config = dict(
    n_layer=14,
    d_model=192,
    n_head=6,
    n_kv_head=6,
    head_dim=32,
    d_mlp=768,
    vocab_size=4424,
    activation='tanh_gelu',
    norm='layernorm',
    norm_place='pre',
    norm_eps=1e-05,
    positions='rope',
    rope_base=10000.0,
    rope_fraction=0.5,
    qk_norm=False,
    attn_scale=0.177,
    bias='none',
    tie_embeddings=False,
    parallel_block=True,
    init='uniform',
    init_std_qkv=0.0314,
    init_std_o=0.00594,
    init_std_up=0.0314,
    init_std_down=0.00297,
    optimizer='adamw',
    lr=0.00244,
    lr_mult_qkv=0.5,
    lr_mult_o=0.708,
    beta1=0.9,
    beta2=0.99,
    lr_head=0.00458,
    warmup_steps=435,
    schedule='wsd',
    decay_fraction=0.916,
    decay_shape='linear',
    final_lr_fraction=0.0,
    batch_tokens=32768,
    seq_len=256,
    doc_mask=True,
    z_loss=1e-05,
    train_tokens=131900000,
    steps=4026,
    dataset='wikipedia_en',
)
MLP neurons of a small language model. Each row is named by its layer, matrix (up: input weights) and neuron, and shows model dimensions 0-63. Each number is 128 + 32 x the weight over its row's rms, rounded and kept within 0 to 255.
After each neuron's rows, "fires in" lists the words (lower case) most often at its 100 highest values on Wikipedia text that the model never trained on; "fires on" lists the tokens most often at its 100 highest values on Wikipedia text that the model never trained on. A number after a token or word is its count.

L3.up461 [125 134 102 112 140 132 102 139 125 144  84 130 135 145  95 111  77 114 134 160  93 140 155 143  69 121 134 105  87 114 148  74 138  86  95  92 169 119 137 130 113 127  51 124 107 102 124 124 115 114  43 117 134 142 129 181 129 145 135 136 134 128 135 114]
fires in: "time" 48, "australian" 7, "chicago" 6, "others" 5
fires on: " time" 48, " Australian" 7, "reen" 7, " Chicago" 6, " others" 5, "uation" 4

L2.up508 [122 130 179 124 124 102 102 168 151 109 117 143  67  70 168 152  98 144 167 171 134 148 157 150 135 135 134 137  88  95 130 110 142  78  70 195  64 147  90 106  83 146 142 124 137 100 126 168 101 129 195 139  85 148 115 125 170 121 210  89  94 149 123 105]
fires in: "election" 22, "career" 20, "party" 15, "area" 5, "courses" 4
fires on: " election" 22, " career" 20, " Party" 15, "ours" 13, " area" 5

L9.up307 [ 56  80 134 141 148 136 130 169 155 153 127 125  91 147 109 144 125 170 132 142 118 150 136 147 103 136 125  94 175 131  96 125 176 122  86 176 103 121 120  88 145 154 154 115 202 118 119 137  80 123 183 109 117 152 105 205 136  90 106 135 121  95  85 156]
fires in: "by" 94
fires on: " by" 98

L3.up50 [106 130 153 107 107 136 144 183  98 119 131  97  42 120 159 142  10 130 106 174 144 110 150 147 106 158 138 135 155 140 114 133 109 125  78  86 140 147 144 127 139 139 183 138 135 207 140 121 142 128 152 139 121 111 130 125 113  99 138 138 131 176 154 146]
fires in: "well" 28, "such" 19, "many" 16, "soon" 6
fires on: " well" 28, " such" 19, "ly" 18, " many" 16, " soon" 6, " bl" 6

L3.up607 [121 122 162 104 122 133 142 166 110 123  97 104 106 169 102 145  50 119  84 135 125 137 127 151  79 162 131 136 108 151 134 115 129 133 114 128 122 126 133 160 132 111 112 140 153 217 135 134 122  99 176 125  80 129 116 191  98  43 134 124 145 149 134 129]
fires in: "also" 73, "fij" 4
fires on: " also" 73, "J" 20

L8.up536 [127 120 141 115  84 143 171 168  80  79 179  97  71 137 159 124 234 150 149  96  90  98 128 118 104  69 113  96  97 136 141 103 229 122 106 185 125  90 163 131 145 122 197 111 117 141  82 125 152  75 147  94  80 150 139 197 116 137 128 140 159 106 156 158]
fires in: "on" 23, "in" 23, "the" 10, "into" 5
fires on: " on" 28, " in" 24, " the" 10, " into" 5

L7.up362 [161 138 125  97 115 156 145 112  97 107 137 110  31 107 160 193 179 140 124 168 160  83  80 104 104 144 118 115 130  94  84 138  97  60 105 169 115 139  79 120 132 117  42 122 128 121  77 121 107  69 160 188 136 146 144 146 158 123 102 107 160  99 127 133]
fires in: "and" 17, "march" 15, "in" 13, "commission" 5, "command" 4
fires on: " and" 17, " March" 15, " In" 13, " Commission" 8, "and" 7, " ag" 7

L8.up352 [ 73 124 127 122 140 150 171 126 142 129 150  48 116 172 151 132 201 148 152  83 136  77 135 169 132 196 112 148  77 129 151 123 138 165  91 124 127 122 101  97  93  98 159  94 165 115 128 139 136 126 127 134  81 129 122 154 121 152 104  78 148 118 120 113]
fires in: "the" 78
fires on: " The" 43, "The" 24, "ous" 13, " the" 12

L4.up625 [129 133 127 125 145 127 111 157 148 143 117 181 142 139 115 110  80 118  36 111 120 132  81 121  94 141 104 106 196 148  78 147 130 186 212 109 149  91 114 136 118  76 143 116 181 140 108 121 144 128 135  95 112  87 109 255 134 124 126 102 149 121 119 125]
fires in: "see" 13, "found" 13, "order" 11, "s" 7, "series" 7, "league" 6
fires on: " found" 20, " Order" 11, "orm" 10, "See" 7, "(s" 7, " series" 7

L8.up408 [110  93 185 128 130 171 172 153  93 141 160 145 125 182 180 147 111 120 137  68 206 142 126 145 136 121  94 128 156 140 167 140 106 188 149 138 141 108 133  74 184 162 137 130 145 121  95 152 155 109 143 114 152 171 121 128 133 129 135 126 119  51 105  94]
fires in: "1" 17, "of" 14, "0" 7, "3" 6, "approximately" 5, "4" 5
fires on: "1" 18, " of" 14, "h" 12, "0" 7, "ited" 6, "3" 6

L6.up638 [ 90 141 126 111 124  90 191 149 162 113  56  89  90  71  46 108  34 111 112 143 130 114 131  94  93 149  79  87 169  53  95 177 118 100 136 108 138 121 146 127 176  82  89 112 117  81  83 118 142 139 141 104 110 106 124 151 167 132 126  50 117 108 127  83]
fires in: "season" 46, "information" 16, "ret" 4
fires on: " season" 46, " information" 16, "st" 9, "cept" 8, "nd" 4, " Ret" 4

L2.up358 [101  86 214  61  73 174 120 146 139 114 164 140 113 136 188 152 153 160 144 118  69 178 128 184 133 115 114 120  80  93 144 131 158 115 114 168  74 171  97  91 181  77 134 124 171 117  89 174 123  52 128 102 115 146 138 175 116 124 126 109 142 150 157 109]
fires in: "and" 49, "just" 10, "early" 6, "since" 6, "even" 4, "especially" 4
fires on: " and" 49, " just" 11, " since" 6, " early" 5, " even" 4, "pecially" 4

L6.up443 [150 105 108 145 115 100 103  93  99 144 106 144 108 109 113 193  92 144  77 105  88 121 120 137  90 111  95 133 143  55 136 161 128  93  93 143 119 113  81 123 139  90  37 133 139 119  92  96 177 131 124 123 103 164 143 120 106 130  96 180 159 133 135 145]
fires in: "him" 28, "married" 15, "them" 10, "2014" 5, "however" 4
fires on: " him" 28, " them" 16, " married" 15, " bet" 7, "14" 5

L2.up468 [ 89 106 152 117 141 149 114 173 117 168 227 162  72 120  96 176 116 186  96  85 167 159 145 164 192 122  87 137 144 105 112 122 140 104 147 139 131 150 105 156 173  75 111 170 105  91  81 138  98  96 129 117  83 150 122 204 124 131 114 116 122 102 158  60]
fires in: "played" 22, "first" 10, "best" 7, "result" 6, "chief" 5, "rather" 5
fires on: " played" 22, " first" 9, " Best" 7, " Result" 6, " Light" 6

L6.up157 [121  99 104 127  33 146 171 112 142 144 127 101 103  94 123 206  83 142 149 168 132 118 130 255 159 129 119 130 191 138 131 148 145  45 130 184 152 127 148 122 127 107 118 150 133 130 138 125 150 137 160 133 121 168 110 123 116 140 152 113 136 153 107 178]
fires in: "no" 36, "however" 10, "after" 6, "killed" 4, "most" 4
fires on: " No" 39, " however" 10, " most" 6, " after" 6, "cy" 5, " Cam" 5

L6.up512 [145 127  68 159  66 117 131  75  98 141 127 124 110 115 110 204 134 102  69 108  61 126  89 173 113 142  71  87 169 110 127 119 121 117 110 139 166 113  79 155 200  84 100 163 135 135 120  99 159 122 134  90  87 142 134 191 108 140 138 149 163 123 126 183]
fires in: "but" 55, "him" 18, "married" 5
fires on: " but" 55, " him" 18, " mat" 6, " married" 5

L6.up223 [142 147 106 115 141 167 154 212 115 150  93  99 114 176 128 137 115 132  77 169 112 114 113 198 159 116 119  94 134 166 105 109  79  89 128 121 118 107 121 159 113  76 159 154 121 134 119  68 135 131  68 104  82 182 128 136 125 154 117  55 130 168  88 108]
fires in: "would" 16, "elected" 12, "top" 12, "did" 11
fires on: " would" 16, " top" 13, " did" 13, " elected" 12, "leg" 5

L6.up338 [118 150 109 171 103 106 195 146 152 160  65 161 137 152 113 156  82 149  98 109  86  97 105 153 106 155  97  95 131  71 113 162 119 121 126  88 164 131  91 117 159 119  33 176 127 126  68 134 166 152 154  68 111 148 133 214 128 140 151 115 154 132 125 115]
fires in: "him" 40, "married" 7, "france" 4, "see" 4
fires on: " him" 40, " married" 7, "ia" 7, " dis" 6

L4.up197 [164 133 137 126 130 109 103 242  93 124 137  97 118 126 134 139  31 169 176 137 154 150 162 121  99 135 143 112 131 117 163  96 113 140  83 124 104 123 135 163 109 166 159 147 170 123 146  97 104  68 181 113  78 216 119 234 159 154 108 137 129 163 167 120]
fires in: "later" 28, "youth" 7, "approximately" 6, "especially" 5, "expedition" 4
fires on: " later" 26, " exp" 17, "outh" 11, "imately" 7

L3.up335 [160 145 137 110 120 129 163 134 120 138  85 109  28 147  73 126 102 123 129  82 126 105 135 107  79 172 106 136 123 139 121 139 105 130 101 127 181 133 126 135 148 118  93 122 148 104  79 116 132 146 146  88 104 126 103 157 136  96 105  95 130 122 139 128]
fires in: "but" 70, "families" 4
fires on: " but" 74, " famil" 4, "we" 4

L3.up223 [ 80 110 115 197 126 119 115 102 134 137 151 152  82  98 156 129  46 138 149 156 110 145 141 139 159  95 127 125 134  74 143 158 173 132 141 141 125 125 128 119 121 158 107 135 128 103 151 146 142 141 151 169 134 164 133 144 149 153 140 173 119 107 122 122]
fires in: "about" 35, "next" 11, "approximately" 6, "spent" 5, "field" 5, "american" 4
fires on: " about" 35, " next" 11, "imately" 9, " spent" 5, " Field" 5

L4.up104 [114 143 137 130 138 130 145 173  58 124 115 143 104 121  33 147   0 103 138 149 121 120 154 135  82 126  93 137 154 150 114 111 107 109 105 100 154 132 166 143 131 115 131 123 136 122 110 109 138 143 148 121 138  46 145 182 136 147 106  78 141 124 120 133]
fires in: "well" 27, "metropolitan" 8, "kor" 8, "most" 5, "qualify" 4, "representatives" 4
fires on: " well" 27, "olit" 13, "ess" 13, "OR" 10, " den" 8, " most" 8

L3.up745 [161 136 152 115 133 146 159 141 171 120 107 120  74 107 144 123  62  98 165  64 193 108 133  88  94 194 102 125 142 139  95 203 166 121 139  95 164 154 129 116 137 118 109 126 144  85  53 114 110 157  79 120 148 104 118 119 156  48 139 115 144 146 135 122]
fires in: "well" 26, "time" 8, "code" 7, "files" 7, "celtic" 6, "miles" 5
fires on: " well" 26, "iles" 12, "elt" 11, " Time" 8, " hand" 8

L2.up10 [146 125 123 102 115 136 129  95 143 111 152 130 127 213 145 123 133  97 125 216 146  85 135 141 123  88 135 141 162 115 179  60 128 126 108 136 105 105  81 104 171 141 154 161 208 158 142 134 145  59 132 165 161 124 118 130 148 119 168 168 114  77 178  59]
fires in: "states" 37, "world" 15, "japan" 9, "reception" 6, "science" 4
fires on: " States" 37, " world" 16, "ept" 10, " Japan" 9, "ience" 7

L4.up430 [ 99 146 111 102 116 110 141 153 182 103 121  81 121 133 118 145 255 161 124 114 176 156 144 148 106 146  70 129 173 150 120 129 124 126 151 151 122 139 127 123 147 138  90 117 144 135 153 126 130  96 181 100 121 160 146 255 146 137 118  95 114 117  81 151]
fires in: "but" 36, "promoted" 7, "while" 7, "most" 4, "precedence" 4, "until" 4
fires on: " but" 38, " prom" 17, "ced" 8, " Ne" 7, " while" 7, " most" 5

L3.up88 [160 125 141  90 169 101 127 105 135 106 169  82 177 117  77 100 174 111 153 117 117 127 155 118 105 130 123 135 100 130 164  53 117  97 109  65 101 130 143 137 112 122 104 129 136 116 147 117 141 118 121 142 166 110 156 154 160 154 135 134 138 109  69 104]
fires in: "as" 60, "also" 11, "positions" 6
fires on: " as" 66, " also" 11, " pos" 8, " den" 4

L2.up286 [146 135 125 122 146 146 171 142 120 141 108  82 201 133 130  69 133 197 164 130 162 191 156 110  30 125 101 104 110 145 116 139 110 150 149 101 154 183 115 120 132 149 135 204 207 117  90  94 166 119 148 120 102 112 151 161 122 137  83  67 164 159 132  88]
fires in: "only" 33, "title" 11, "very" 6, "order" 4
fires on: " only" 33, "ous" 12, " title" 11, "old" 10, " very" 6, "ward" 6

L6.up660 [130 120 142 149 175 191 137 156 118 128  95  90 120 121 147 100 201 123 192 202 162 123 121  64 128 134 113 162 136 235 112 113 223 132 179 146 154 139 145 114  57  99 159 124 130 134 129 152 120 107 133 162  93 176 112 148 102  80 147  36 107 128  81 137]
fires in: "while" 30, "still" 13, "carry" 6, "seen" 5
fires on: " while" 30, "ry" 20, " still" 13, " seen" 5, "ough" 5, " head" 4

L9.up407 [103 118  86 127  44 146 126 123 177  72  70 119 136 122 167 152 154 133 139 160 144 116 166 138 118 122 147  95 140 170 143 135 147 107 165 191 194 164  89 114 116  66  61 116 168 129 159 113 161  90 209 105  93  97  83 146 196 170 104 121 134  57 156 168]
fires in: "a" 67
fires on: " a" 43, "A" 39, " A" 8, "ra" 5

L8.up682 [ 63 111 161 132  84 138 144 146 159 123 154 195 106 143 137 113  80  91 140 132 120  92 100 104 114 111 137 129 112 102 135 118 106 115 196 126 217 117  97  37 228  96 159 149 117 160 107 165 123 103 160 112  81 174 146 125 159 159 160 176 196 105 116 110]
fires in: "on" 19, "under" 14, "they" 12, "the" 9, "by" 5, "his" 5
fires on: " on" 19, " under" 15, " they" 12, " the" 9, " by" 5, " his" 5

L2.up633 [ 93 140 105  78 123  91 130 157 156 135  90 189 133 164  94 122 126 163 152 214 114 182 158 105  89 127 150 118  26 161 179  77 126 125 130 109  99 165  60 127 134 133  92 132 115 144  84 123 127 102 160  85 119 143 164 147 172 144  70 148  95 136 128  89]
fires in: "album" 19, "s" 9, "young" 7, "illinois" 6, "style" 6, "albums" 5
fires on: " album" 24, "ult" 10, "(s" 9, " young" 9, " particular" 6, " Illinois" 6

L9.up220 [ 99 139 150  40 136 119 162 148 174 168 142 160  66 138  93 150 109  95 109 103 113 113 141 129 107 147 125  99  98  63  63 109 106 150  88 174 131 166 128  84 170 138 111 167 117 176  60 156 129 131 106 134 105 144 136 107 157 115 159  74 138 149 131 162]
fires in: "season" 24, "top" 13, "war" 11, "second" 4
fires on: " season" 24, "re" 14, " top" 14, " War" 13, "st" 4

L4.up668 [108 113 168 146  88 111 166  90 158 109 102  93  76 154  80 101 138 126 109 131 118 160 112 169 140 164  76 119 201 141  91 151 112 173 122 126 167 155 117 130 182  94  82 114 125 133 111 129 140  79 139  80  67 155 150 205 119 111  97  53 147 115  95 132]
fires in: "but" 25, "s" 10, "time" 8, "total" 6, "prevent" 4, "called" 4
fires on: " but" 27, "per" 14, "vent" 13, "ve" 10, ".S" 10, " Time" 8

L3.up507 [109 136 136 132  81 136 163 144 148 138  74 156 126 146 127 168 206 143 185 127 132 153  95 160 145 163 100 103 121 144 111 168  96 142 161 126 151 131 109 141 131  86 113 146 142 202  98 121 102  90 148  36  65 158  87 186 137 111 105 118 123 148 146 135]
fires in: "but" 23, "order" 18, "later" 8, "notes" 5, "length" 4, "prevent" 4
fires on: " but" 23, " order" 20, "vent" 18, "ief" 8, " later" 8, " Notes" 5

L6.up312 [ 81 129 184 131 133 168 121 140 133 129 178 173 122 160 204 142 142 127 133 104 119  73 162 213 160 115  77 129 130 109  96 146 173 126 122 184 127 176 106 121 122 160 190 162  97 125 108 156  78 114 143 140  61 140 121 155 151 104 127 138 160 108 116 163]
fires in: "two" 20, "are" 20, "four" 7, "were" 6
fires on: " two" 20, " are" 20, " four" 7, " were" 6, " three" 5, " Best" 5

L2.up656 [116 136 170  56 157 136 122 182 127 139 173 116  91 153 102 171 120 120 146  70  95 123 165 186 159  70 145 122 101  94 131  97  98 124 121 173 148 185  78 129 166  95 147 149  92 107 157 104 100 114 145 145 106 110 140 165 110 188 102 125 145 105 130 135]
fires in: "best" 17, "top" 15, "world" 14, "first" 12, "main" 8
fires on: " top" 16, " Best" 14, " World" 14, " first" 12, " main" 9, " ob" 7

L7.up291 [103  47 139 129 109 159  93 133 155 122 139 164  41 169 220 125 123 101 126  33 130 151 147 121 104  76 157 125 113  65 181 151 177 139 140 180 148 123 110 107 172 140 160 134 127 134 184 106  85  90 181 114 118 149 125 124 140 115 152 124  94  96  93  50]
fires in: "2" 15, "0" 13, "turkish" 9, "satellites" 6, "record" 6, "3" 5
fires on: "2" 15, "0" 13, "ish" 9, " sat" 8, " record" 8, "3" 7

L7.up483 [100  92 149 142 109  95 115 179 160 102 107  96 116 139  92  84 134 161 131  90 159 125 150 139 132 100 151 143 172  94 123 125 166 159  93 171 179 149 139  99 207 153 174 202 129 106 122 142 168  91 118 135 156  78 148 169 127  85  94 137 157  92  79 143]
fires in: "7" 13, "9" 13, "8" 10, "5" 8, "6" 7
fires on: "9" 14, "7" 13, "8" 10, "5" 8, "6" 7, "one" 6

L3.up318 [ 65 112 151 160 144 114 123 122  87 113  95 157  22 114  87 141 119 135  81 119 110 156 116 118 101 127 126 110 162 124 117 161 188 145 130 140  97 125 120 149 126  91 118 118 140 121 143 145 153 122 134 118  97 117 128 162  84  99  84 148 122 126  88 128]
fires in: "they" 51, "also" 17, "involved" 11, "them" 11, "already" 4
fires on: " they" 51, " also" 17, " them" 13, " involved" 11, "ready" 4

L6.up204 [ 99 125 127 172 134 189 174 191 137 140 132 137 151 122 177 175 136 136 148 156 110 112  97 135 174 145 113 190 186 166 170 140 120  98 159 141 109 154  97 112 119 161 113 194 142 159 111 131 184 139 127 139 103 189 125 199 116 156 152 185 163  90 115 131]
fires in: "where" 33, "moved" 10, "music" 7, "became" 7, "central" 5
fires on: " where" 34, " moved" 10, " music" 7, " became" 7, " central" 6

L2.up530 [ 92 100  98 134 175 166 108 127 188  65 122 147 124  94 191 159 113 112 129  69 149 123 126 134 135 151 201 131 160 183  88 154 157 105 163 137 197 164  36 113 125 133 102 136 102 108 131 121 151  97 131 160 131  75 171  94 155  83  51 121 148 180 135  98]
fires in: "after" 35, "before" 25, "forced" 4
fires on: " after" 26, " before" 25, "ke" 14, "ck" 9, " After" 6, "ced" 4

L3.up584 [127 143 104 170  79 124 108 124 145 134 152  87  70 121 184 135 170 118 154 135  98 154 129 152 232 145 146 131 138 112 152 117 147 107 135 111  69 134 132 129 140 155 123 149 118 168 147 124 138 144 160 145 107 154 183 124 134 114 167 159 158 113 131 134]
fires in: "on" 48, "about" 26, "due" 18
fires on: " on" 48, " about" 26, " due" 18

L2.up218 [146 124 189 170 150 158 208 153 126 123 125 155 144 117 171  66  95 120 126 129 123 154 149 160  74 167 162  99 123 162  57 162 102 165 174  85 117 147 150 152 140  77  79 159 107  91 119  93 157 148 122  49 149 156 161 166 138 149  75 131 168 109 121 109]
fires in: "smith" 14, "as" 10, "wrote" 10, "that" 8, "they" 5, "him" 5
fires on: "son" 16, " Smith" 14, "As" 11, " wrote" 10, " that" 8

L8.up632 [ 89 123  87  89 119 157 122 146 123  22  97  91  85 149 145 103 110 154 150 116 163 163 101 140  73 129 118 149 146 164 109 118 140  75  91  76 204 186 136 144  90 161 174 175 130 175 118 102 149 108 193 104 118 126 101 154 168 102 116 177 179 140 112 103]
fires in: "after" 18, "of" 11, "before" 10, "during" 10, "ring" 6, "as" 4
fires on: "ing" 15, " After" 11, " of" 11, " before" 10, " during" 10, "ick" 10

L4.up754 [153 152 127 174 191 148 132 174 116 123 114 179 126  86 154 119  55  89 151 148 184 129 115 111  98 122 103 132 182 110 120 124 109 107 148  98 135 144 141 119  92 107 109 100 128 120 110 147 126 153 106 157 176 116 141 125 150 126 106 114 134 147  81 130]
fires in: "work" 32, "well" 25, "information" 7
fires on: " work" 39, " well" 25, "formation" 10, "elf" 7, " den" 6

L2.up93 [ 99 140 108 169  97 107 144  90 142 115 125 162  63 103 171 159 106  68 100  57  77 115  97 143 142 213  92 124 227 139 107 118  95  86 161 150 161 144 101 117 190  70  90 132 132 137  82 122 128 137 119  91 126 117 100 139 104 136 124  79 184 111 103 188]
fires in: "has" 61, "time" 8, "well" 5, "rule" 4
fires on: " has" 61, "ule" 11, " Time" 8, " well" 5, "aut" 4

L9.up429 [140 107 151  77 100 131 141 142 129 137 145  75  43 151  99 162 156 204 155 138 197 137 202 130 111 113  79  69 116  84 107 165 148 122 156 172 134 144 100 128 172  77  81 130 139 104 147 126 140  84 118  91  90 168 140 126 143 172  84 137 120 107 163 123]
fires in: "and" 86, "but" 8
fires on: " and" 86, " but" 8

L3.up623 [ 89 126 133 112 120 123 129 125 110 149 127 125  31 107 146 113  83 104  89 144 134 113 134 112 108 128 113 126 104 118 103  62 109 132  99 105  38 143 114 119 151 120 112 133 129  70 108 120 159 125  41 141 127 122 105  96  98  57  93 135 131 110 136 101]
fires in: "them" 26, "period" 14, "start" 8, "themselves" 6, "starting" 5
fires on: " them" 36, " start" 15, " period" 14, "ision" 10, "urs" 7

L7.up443 [111 113 157 125  72 125 192 139  97 121 136  95  54 124  96 154 168 164 150 122 108 135 171  83  90 144 135  72  74 201 130 122  79 159  83 142  97 128 127 107 174 132 181 152  97 126  97 184  94 115 163  76 127 155 104 100 122 121 148 152 149 173  99 119]
fires in: "these" 14, "different" 11, "three" 11, "various" 9, "two" 9, "four" 8
fires on: " different" 11, " three" 11, " these" 10, " various" 9, " two" 9, " four" 8

L4.up558 [ 86 109  30 143 129 117 115 155 102  91 136  34  99 145 116 136  26 117  92 103  59 163 108 136 104 133 113 126 208 125 170  82  88 120 101 114 134 110 128 149  95 135  96 128  88 150 143 143 128  73 179 107  74 152 196 255 105 128 104 170 147 124 109 130]
fires in: "they" 51, "also" 15, "continued" 4
fires on: " they" 51, " also" 15, "ually" 6, " particular" 5, " continued" 4

L4.up346 [166 101 162 114 112 136 162 133 184 140 156  77 130 162 168  88 255 162 152 104 178  66 161 115 135 135 149 120 126 136 115 179 146 170 101 112 139 112 122 126 124 121 162 102 132 114 124 122 136 115  73 122 134 144  97   5 118 111 137  83 135 128 113  84]
fires in: "third" 12, "children" 12, "time" 12, "there" 9, "twice" 4, "added" 4
fires on: " third" 12, " children" 12, " time" 12, " tw" 11, "oon" 8, "There" 6

L3.up652 [103 109 162 110  98 113 132 122 120 133  92 150 133 142 161 144 116 141  96 108 124 137 134 121 169 121 138 111 120 149 124 175 214 135 125 115  89 106 108 133 145 123 149 133 120  79 113 120 142 141 122 108  70 144  91 140  28 104 104 131 118 147 202 131]
fires in: "but" 64, "involved" 8, "followed" 7, "final" 4, "they" 4
fires on: " but" 68, " involved" 8, " followed" 7, " under" 4, " final" 4, " they" 4

L6.up578 [112 112  88 189  75 129 112 141 132 158 131 156 115 123 124 200 137 133 118 110  92 129 103 176 137 133 113 127 132  94 140  99 104 114 133 119 123 120 100 131 131 117  69 163 138 159 130 139 181 127 206 108  87 162 127 186 100 110 168 181 160  80 116 168]
fires in: "where" 31, "about" 22, "led" 13, "vehicles" 4, "while" 4
fires on: " where" 32, " about" 22, " led" 13, " veh" 7, " Cam" 5, " while" 4

L2.up302 [ 99 103 162 102 173 128 152 152  87 130  89 105 119 103 171 158 159 150 132 126 174 134 143 122 158 102 123  87 113 163 159  90 177 123 133 149  70 179 113 115 154  39 146 145 108 128 132 185 158 130 204 124  91 123  95 150 107 108 173 141  88 145 144 131]
fires in: "these" 26, "other" 13, "original" 10, "modern" 8, "different" 8, "various" 8
fires on: " these" 20, " other" 14, " original" 11, " different" 9, " modern" 8, " various" 8

L6.up618 [132 157 103 118 127 111 148 152 136 145 118 100 129 138  58 193 106 150  79 151  96 107 121 194 127 134 109 108 119 100 126 125  84  94 129 133 140 101 127 134 139  88  91 174 182 150 135 100 185 126 172  73 107 155 158 216 149 115 156 128 153 125 140 129]
fires in: "him" 40, "her" 11, "band" 7, "married" 7, "ships" 7, "shipping" 6
fires on: " him" 40, " ship" 18, " her" 11, " band" 9, " married" 7, "ired" 6

L4.up757 [145 148 107 115 139 124 135 196 122 134 106 102 133 234 108 135 149 147  94 129 144 154 121 148  83 157 112 107  67 188 101 118 114 129 154 119 146 131 127 127 146 125  99 130 124 135 132  97 140 148 153 102 103 173 115 214 159 141 123  48 124 136  87 103]
fires in: "he" 54, "ships" 8, "shipping" 7, "see" 4
fires on: " He" 56, " ship" 18, "iff" 5, "aying" 5, " See" 4

L3.up353 [127 106 120 108 102 119 153 187 176 116 149 135 166 131 118 136  87 117 161 118 138 153 137 149  92 215 131 146 140 173 125  96  87 130 126 107 155 153 131 139 132 100  85 131 139 164 127 144  91 109 180 110  85 115 146 167 158  99 121 128 147 174 125 125]
fires in: "also" 71, "be" 10, "influence" 4
fires on: " also" 71, " be" 21, " influ" 5

L7.up659 [119 134 184  53  77 154 133 112  93 128 123 141  73 105 122 166 165 106 164 107 137 122 121 117 150 175 144 157 178 115 109 146 144 118 114 130 103 141 120 190  62  66 147 103 144  90 106 111 203 104  50 111  96 108 108 125 111 193 101  88  96 164 134 101]
fires in: "but" 22, "however" 19, "because" 14, "where" 10, "final" 7, "opponent" 4
fires on: " but" 23, " However" 19, " because" 14, " where" 11, " final" 8, "onent" 5

L4.up377 [155 105 104 117 111 113 108 115 114  82 136  99 174 182 167 122  59 147 126 122 118 157 123 153 137 124 185 111  63 106 169 100 112  95  66 138  96 115 113 113 143 172 133 159 145 146 147 120 110  66 135 115  69 218 155 170 144 144 125  99 104 148 201  98]
fires in: "on" 51, "just" 6, "last" 6, "late" 5, "especially" 5
fires on: " on" 52, "-m" 11, " conf" 7, " just" 6, " last" 6

L9.up538 [112 132 113  63 128 192 111 176 119 107  90 178 129 103 103 204 187 138 127 139 122 172  83  75  56 114 188 170 136  93 102 102  99 119  59 177 128 183 100 100 143 134  80 190 122 162 130 124 142 154 100 112 160 128  81 131 129 105 107 160 115 144 132 120]
fires in: "and" 55, "attendance" 4
fires on: " and" 55, " M" 14, " m" 11, " Att" 4

L9.up40 [118 135 145 114 108 127  92  92  90 112 149  68 136 139 158 155  56 162 138  97 136 112 100  79 118 148 174 147 109 158 119 135 158 151  72 162  84 149 150  97 150  46  84  87 185 140 101 128 147 104 182 105  88 116  60 128 171 192 100 115 172 106 132 122]
fires in: "a" 70, "andrew" 8, "adams" 6, "new" 4
fires on: " a" 74, " Adam" 9, " Andrew" 8, " new" 4

L6.up12 [180 113 150 126  97 199 143 125 101 131 162 121 117 169  94 165 149 168 162 107 116 151 133 108 145 147 132 156  81 159 143 125 111  80 113 116 104 129  94 107 121 133 116 162  86 117  44 157 135 121 141 143  89 152 156  87 115  91 133 138  50 166 105 111]
fires in: "medal" 15, "various" 10, "different" 8, "million" 7, "professor" 5, "film" 5
fires on: " medal" 15, " various" 10, " different" 9, "ising" 7, " million" 7, " hous" 6

L3.up549 [117 102 142 137 147 126 136 130 114 121  50 139  49 114  85 144 201 125  66 117 118 169 115 133  83 144 119 145 162 156 111 126 180 157 129 123 206 144 131 126 121 104  76 124 125 193 121 137 143 162 116 130 125 114 114 129  72 117  91 127 122 172  42 144]
fires in: "also" 36, "association" 5, "asset" 5, "under" 5, "champions" 4
fires on: " also" 36, " ass" 25, " ex" 8, " under" 5, "2" 4, "ampions" 4

L4.up11 [135  95 170  93 123 133 116  11 182 154 111 145 110 152 169 134   0  52  55 125  76 120 117 138 107 162 116 129 150 139 116 115 111 149 204 137 129  98 104 113 187  86 152 132 132 119 123  97 131 124  93 140  97 179 114 200 109 112 120 146 150 114 166 112]
fires in: "then" 40, "them" 16, "band" 10, "though" 7, "thought" 4
fires on: " then" 40, " them" 19, " band" 12, " though" 11, "ich" 8, "aying" 4